Weights of a small transformer language model.
Size: width 192, 6 heads of 32, MLP 768 tanh GELU, 7.78M parameters.
Training: a variant of Adam for these matrices, 437M tokens, 6664 steps.
MLP neurons of a small language model. Each row is named by its layer, matrix (up: input weights; down: output weights) and neuron, and shows model dimensions 0-191. Each number is 500 + 50 x the weight over its row's rms, rounded and kept within 0 to 999. Numbers have three digits each.
After each neuron's rows, "fires before" lists the tokens most often just after its 100 highest values on Wikipedia text that the model never trained on. A number after a token or word is its count.

L8.up145:447540518573530507475479522553509498481460455396443561586545523567429471530597519494477479452511564577536483511463482448426567483565564572433445517418532456547536506489462560494508579438477453457611400504544492482546493528464663462480612418523426418547487485399492451511475524435533585477490512522584495441460522629532613497516491507500408426506485466561491534449508443445518504522526509529580521480541465470477475503404476431455517385441515599496552515448542523529545599536507491548552534505429512547416520492511523567481403466517479502454513500486495586541489462546525539509
L8.down145:479518500541506455525517531533471562448537500492536478579489426515526495542587472532529434545464577538535546425401558371434443540568483568378433443440465518502517553495477580522505494579497610498402410553484484466546507484515515526462509426469452531506628577496546430477535509503524454495556400412482465615448575463510464477544517450440426504485524454471406490511481451496455414465530479505563612497553522446551488493520500478595538514588450551531535510473433557419470426444520483499471581553470489438483512517551540542549473494550474514453561563492453461609492447474604461473
fires before: " |" 27, " (" 11, " " 8, " by" 5, " –" 5, " |\n" 4

L8.up320:460521437527469475464580504458512571470468502511474504600428531544473456571466564444511492537585498513557521440554512497463532599483562496459437525443527552506490523454455516443460515453538485414427473507504461433623558560544516426459495379562483434411515445521407451468454400400505510567509558542531455455477524474445462441494489472493524498487580476450536494541580432500574518511496484536528567487555478559413550575483465419564569517493500452583567562516540444610477579612547463518517613541526532505484571549422465533501568437531457455484467531557380453529507504529447541452
L8.down320:488525485560488439584538514508537504464446563480503534621458482421489460514478471526590505425508502488518495513422475435429582519524524539495510564419476512550518484490521441497543492556530534442424498478403518506635494487404542491438505454489467510448554489530530451434506476540383500582514557591430450657341390494539433492555493478472486455494489463493480563546470443423441522491567529452528554492519430493503511492491502525441579542549512539468421522426557488523527500477504392468551575506511553547537504485532551483444454483452575463467549556442497487453527589436482347449
fires before: " |" 57, " |\n" 10

L11.up40:487534414555548483412381509456454601491396430487511430438478594633540445635516462477520485507473512520494453541475441493534531557464531484462539484562522542483517519464424495458494554482519473490558574426534528470564486489432538521546464476462428450516602523547509496455361430545490515513455454504568519466407540470471568541559494538452517571509527472517563401413564450454502479497517493439507580457548481560487468499471461480479617396506378532468535483581560422460546572594489475526500534520471565527483495520417446517520476518459494504389444459528487536522592490508475497459
L11.down40:456523578507507612556495472501491560490523512476469524512433588534446572473416477500463460492540492407502490487547526479483426497535492521522499522498620421428584497477516489530522494494526632510480524532394523549470529491426529538464520450566417515491482408538466488497438527495435504500541507452500562481393500382371517465547510393577479470592518494521529507439625489544504572402476473461413405421480516597532579534485525510461432569539561505464512594534582423555557538481532480475563510415491508627517548516519539522491465520526532558557579465489471523492512498508552409494
fires before: " (" 29, " |" 21, ";" 8, " " 5, " p" 4

L11.up471:458522503555488527509562547422469512457411482473524549514442555583521624506569505539532545500513473505566485581511456441431612437510515467455558515554519459481557498489513526462493560424555539425489466545483461431514432563477619481587539484527433441463501497488524484527498485450554504573505540512566406376461456620442473363526470477528475519495595460530452477499572466447577470574431428585546454468529530558459446513542483511494581544441493558445478546509502471412519488562449475446526552415504475500462511467437536492471534592513574489431460387563533422582478451520479551472
L11.down471:527537500470416545497435463568485484623470539559523532504540481529400413480398499431480508463541486542470486494508542478471434509539403580542468494507442547501509470484395424473559387499513458518520520466485496550434432525422451441440496558480572521580484500552530563485438513530484535513549527442443544503431499528450568547476459464522481463456503527468518502473545502483448429408569505427584556606458571444540555475404479523513552504523481464471497455471591464440531558423615506525493525639496526502513491515417505528586493454444554513552490590439478575439465636462569452425
fires before: " |" 32, "." 27, " |\n" 15, "," 4

L10.up3:556545466479448461434489622485494477496484391432513473468508533530487564573489493520386591489517662594472491485456439468548547516438530435480482466446591490474538477545474567488560585550480407499493465472517408438504533493450496478526549500537494523541426488427501450475437511481546567501546475512472392456429520505490577468468469543483481651522456429515500435507563472452420494521542479563520562568567510535537569445580467558543477502504516518504543474521464474424555562584605587417478538555535450541474531544475525601475539518546480472501433418519517498593482475581509583527
L10.down3:508556459530489508470466527506566458532413498397418532537569467500416532487479490463411559438548533512532552505450489424447579523414519444504595516506490561602554541462619554469523546484542453512524416507559501396542505489593535451514506570519569440448468472441468371470457505508553515411540533546450455632485434526579517486515512537556500553447535509461481420530490446452490435528507494532442542578587504559510560466579422553502559481535604521545504403512432516498546549545493502516441485495489506549509458541435496525417502446586495371436543507526523485566494594517493525544
fires before: "|" 85, "-" 9, "=" 4

L8.up61:452406460428484517441459472508497494524472514463442525500509506568492560491469505512495529498656525575452438506546444456592477393465473398486531421470554492527586377470586571559440574408533392502474460455632485399481533482483543529506506545434485475542578443470488451510483492496532496540582441543510501463457474521458480483508493498451521563532544501496498500559596552453439434555552449445447478577590527479473463500535485484403487556452609454536447462439500425419550500484487483430495508527522488499500487411527401586522463490554504431455469476514477491587559549508390519554
L8.down61:548395410502487534430543502529510489475497479473493451471565487570430510513559489491432533421489506473456523444331514429503463568487544530527497646461564519493611545494546503534434531536596385538516548506580537501510490532541503546517536528517492501505535540539467484523547521458476486462587532496524427624536536439493503537494506496465570475363553563597505533587496450568569481513506647464504560548521499537463462499487474552504505475432548544578557486420488510505523477522479538436531511578491340457485521454516511599524527503460560413407448472525485548564476488519552512454
fires before: "===" 22, "==" 16, "|" 11, "The" 7, "-" 4, "=" 4

L7.up451:453472498473492464520547518568528522536401500497449567498514522579520431565444439403433501520486537506536444413541522390517537528469499457490549398380465550438524503511497435406486538504541516491516515526564486481510429461354593564523419432528522569566503583505604457397529514503474470474422446535487458488570470600645494489560533394515424557475480541515473502548551461524467449512438561549463569510571537494440494555465502542497489553489551503405427540520523536495579519458612503514518526426432485498498502549462559565441526542532495554464419569449473460558503508494496533461
L7.down451:456443461423494448531433513463508519506518566582442506439473468513574392618496574529387497502435538540522395413450529551632510618444495541471505489493465500538484481511514533452513539563476532458517521491561499474500563489510549511411464484598543535530477531560453532470557560553473473511482436506490461531535520555490463546459558507524486549559525492429542488537577508532380579430465605518470536455478458491544451458492535482506437516403500481555485507382473431467534522563448564468461555435549538574411513506523548471409445465537454485474542637452512421596530579551465449502
fires before: "-" 56, " " 19

L10.up282:537502471510550482495488530499467591511452453544396524596463510474511503557520501555502451528562466498538415534530475478533542506481528484409509623447483457520566500464410556464495472451465579452490383478510431447538628586504587499577472464478436412446444529503430474576465421532444496553513489529583419417455530555476522521434552470448472488416510410501466517462538480535563449473447518475530535468565490407557479462449485468545462438470479551469542474527427401495550573521505467472494497509415532580414514431543499551484393512518559505518410507548429422544504522603449605542
L10.down282:551529524416467552582528353588463469474458574503518504555568436425583469561486539527491546473437428450585558503492500468560373455560543493535489560591543485497449489429563461520442465539441531588534441574437460538583473421508491465468524476540459496459542484469542463421454474449514423506508479398447496505484467441563557469565551511607522502446549454455497460506559544499459481492564461519503532513523461528512609487563506518555446532621524496482494539570552479485529463506474430510631493565562434482528423513429432445495510615536403535492466529468518494476548536455488507580
fires before: " |" 20, ";" 10, "The" 7, "-" 6, "–" 6, " –" 5

L7.up259:469541561467486403554505506582537503515399457498488560570513452553533444514486483501502523521433585536518438470555501513499569599471508513462503469473466525494514486484474495440596588527510534464456505481546503475526395477427427465478531448505465498561521513518576448448495469531397441475491466547509463465529511604610536497516461472454396508439442492604461499570581538533473487506564474540459606493551482505526516437429578545471447532557503469475495567460455398465473549489625495468523514409516542477558557583518527588348521570557425563489364551471491525506499580506505596534
L7.down259:510524471470522425525509578499528496536485490532435467407547462537491513534452552458538474587476529529477429453420507521547505582420573549417589477509505549612502481553480546468482503555466557523436473455510468534474494446516539462521524572560510508515469537578489456502551544565527492501454430519487431451557466633519426516476536585482434571465498524470515451470519478513351567512482548571548519441527533522616545432493535548493505501441528445493481477383481442420471478526530517542462555422447566513453558535503542507432459554538447600578492538561428459492601637631454562487
fires before: "-" 41, "=" 22, "|" 7

L8.up765:497432497477469443508504475564499548570386415477522539431552544539494474515480475494436599544578506558579415463611391471558527540488499507502491390504550452471593453504490527517526610378592445460459530495521486449532444461522502492576555541454480456522461477443428407510456508470485492501530476509523475420517503618489496443410541499418413606471536562526464452508561450451482503592533507567452514572562503560481453497565447518486636528421562455511474416524473495461532569493445497551490548482467513467485454524382468533577550519545485488530410445502501465538465493513439529537
L8.down765:481496383508434428493514532541449535487456482400543472522543508543500517492468486559431538376413465446490555480408448465438565518427591495557471522578531472488556451444587435522482528434573415516501514498581485462633476533414493491556481497483505511489464464476513455562556530579453511451538590562550508564565470393488505485489507461544444492482546520536427439583464463524504484549499630553432671561524538552467473408509448471475503469511567498525530447533446475574540455519479478537472509569470437463485451538520504574450523470498540408478482498501503493477429447582461481614
fires before: "|" 28, "-" 23, " " 7, "\"" 6

L7.up75:446490439515494395484508516519515547539401427533449510464608510481465478573481480497505442468500533484499569440539501527489536477448559472416565483345549506528546562417485521485482534585454557457540467429485401488518481494343421515519475508568446465362561491569446469469584509548564456503466481522493431431527501494546497483532503535482494570448459449516439493406529504490450577451470464587459469469593488455412533443522465565441438435458548490411455501497396476548529550565551509467398533487509518438601471473467484572465552452489448497517427535477456500515424516531437493433
L7.down75:567518514373405511533498569503501467544535473522486482625500390587612534511481546479504453472464457504516481523458628467511527568547518525574477380538513479507443448561524462485533441420535540407458490557529560537450455516510449491486531521484597531504456435588482508523418624515443628485530603440448498613541477507438445494482434451377512526552542440471525539531530556484459535524538477505491488514537439424543430515434542510499455438515480512470487531448549494393407519416441581461426527499592561500500495502539474511481516499466481542582503543489497483527552525546558498476
fires before: " " 39, "-" 7, " —;" 6

L8.up721:494448411416509421524463533477494562524436450432510519543567539610471496525505513570494547483427442514532541475593462423520508508501526529498480395469586535466530494496436526575487542504591484430481590458575562426632413460522534517542585582529516467474562478577467394563482502517605416473530492515561452434528483528494591430550486500470445553482557485472521434541508574506490523469559516500488563507560465593484560533502504547485566477428519548546476501582449487493650559474493529487478547495485520509510474485455437595443571481545534473541420404474524482614516528489424554484
L8.down721:492449433545506432515509521476439527518445456441494492500547516548495537523443497592471513444457521523468534511355486480425527464477530583520482537535501558479549528474506512551447584442506483477509528470494486444723444534437466395527482579539505534450461456475469434606422538508537476494474557503524489699522466456490516471554547572506462500489568501499466437569478463525426537578481547569535654514548557519466516409456539497515484542497521578494476506536501516469646526566521548529444559554497474561450490531517552592440524447537453441551481476553517450516499531539476528499
fires before: "|" 87

L10.up666:460470491475532440441460575589529512494456473528490526478583483522599457503491493533466672510534465641438511467446454501425505503481531474501509546432512427515572608521453503542581479406469434504471536546459410497584507465490539414485498468530455397462481500567483412504463498529506518578465454557475498428494450565471503496429541490436493553521545502545473452467527476521515459583461462541433549458531547602504544378453494532380544481574535574496453580394492457457518497449453447562455486457484511500485463563557456486621542498507549466483423575478490457444584510493448548557
L10.down666:578424463492550518483510445532577515490565518485586453530541401464494502416431545420452450468448509494491517504494418535450476529511529498514553532542543503530571499504502599470576529543558473512496434421570567497462539468455446388469491465573509562468519526576504473467583424553561423455442541513523505478579554406570526510473603451596541612511525484547465465606430393554536549570470494530476418533514533511483548578427563499530582507563530553519535517583484556538575563616425481543537484443500547538458533488456487581462519515539530448515422482537503407553430462520493471493
fires before: "-" 64, " " 8, "ial" 7, "i" 4

L8.up592:424484402525572479407467449497440623526433426500460488526551522512423492549453522491482534506621414537531516454514473435508501475496542466487528432393571557534527485498445501550429462498524515416413463508532463418501483505520472454472543496523433399448514485447516456482558448477523515549589559558517451474467448490503508458465558502481481471487504507466350431518574486490445551493463439548533519555588445506523437480512425595532554440387536534576586499459545438619608558467501447476440518499459556487495447486438511556540424444591478435529494548476487483587560497488403487514
L8.down592:527475439503551437490479483526480493546435528427511394499543513493469540480503479490457519408465502502454541444349494459427553498468456497550532474546490489483530477453556542521443511464550455501498472539494546483674498446320479447511590492536485530476437479465530484590568474496479475485526561609521508688509467457558481481522566467525443510408536536483441460565518427478516520657511552485553702505531475507494508416474505544481548499523555491532523488480554529529491569513561488538497540558491417473539504495509488521471516414453492400487527501478561519525504550522448527505
fires before: "|" 40, "202" 6, " " 6, "|---|---|---|---" 5, "T" 4

L10.up272:557511537550467414449462514508576509521447390483490542504520608483534528495549538487483558538508542582455408446476515483410506496443561449479464516491499440509503462558511530523534585528485511456522546536535493445549498436375582383529429479473446532566451399498512440494483496537613509546477462522522475450495546499448522443434545447451455519544435397492566472494514536457464581520468595544480528494602503555532508460492418484574500366386463606456463484466513498505650492551573536528488552412488526478474491570438469551577462469574503523495438443571501509502502491501397540526
L10.down272:512534503485526525441477543449577530492399487460443547496537499501475535541500525519461536458471495473454503414441536438459631475435438543547492547561454459521557521484647541516539490509550437464519513559462556382487459528592522425485599580516476462492437467493467447538464542519584475433506544589450465696510527477574499476579495565602529413490550484529513442534504512518508498544527456520477462596521439558574583529540523501476541441540579525582536447560393524418473529470535437504513509485471514527499515544521512507420513445602546387485555546538534474515588478503495513541
fires before: "|" 52, "-" 8, "201" 6, "196" 4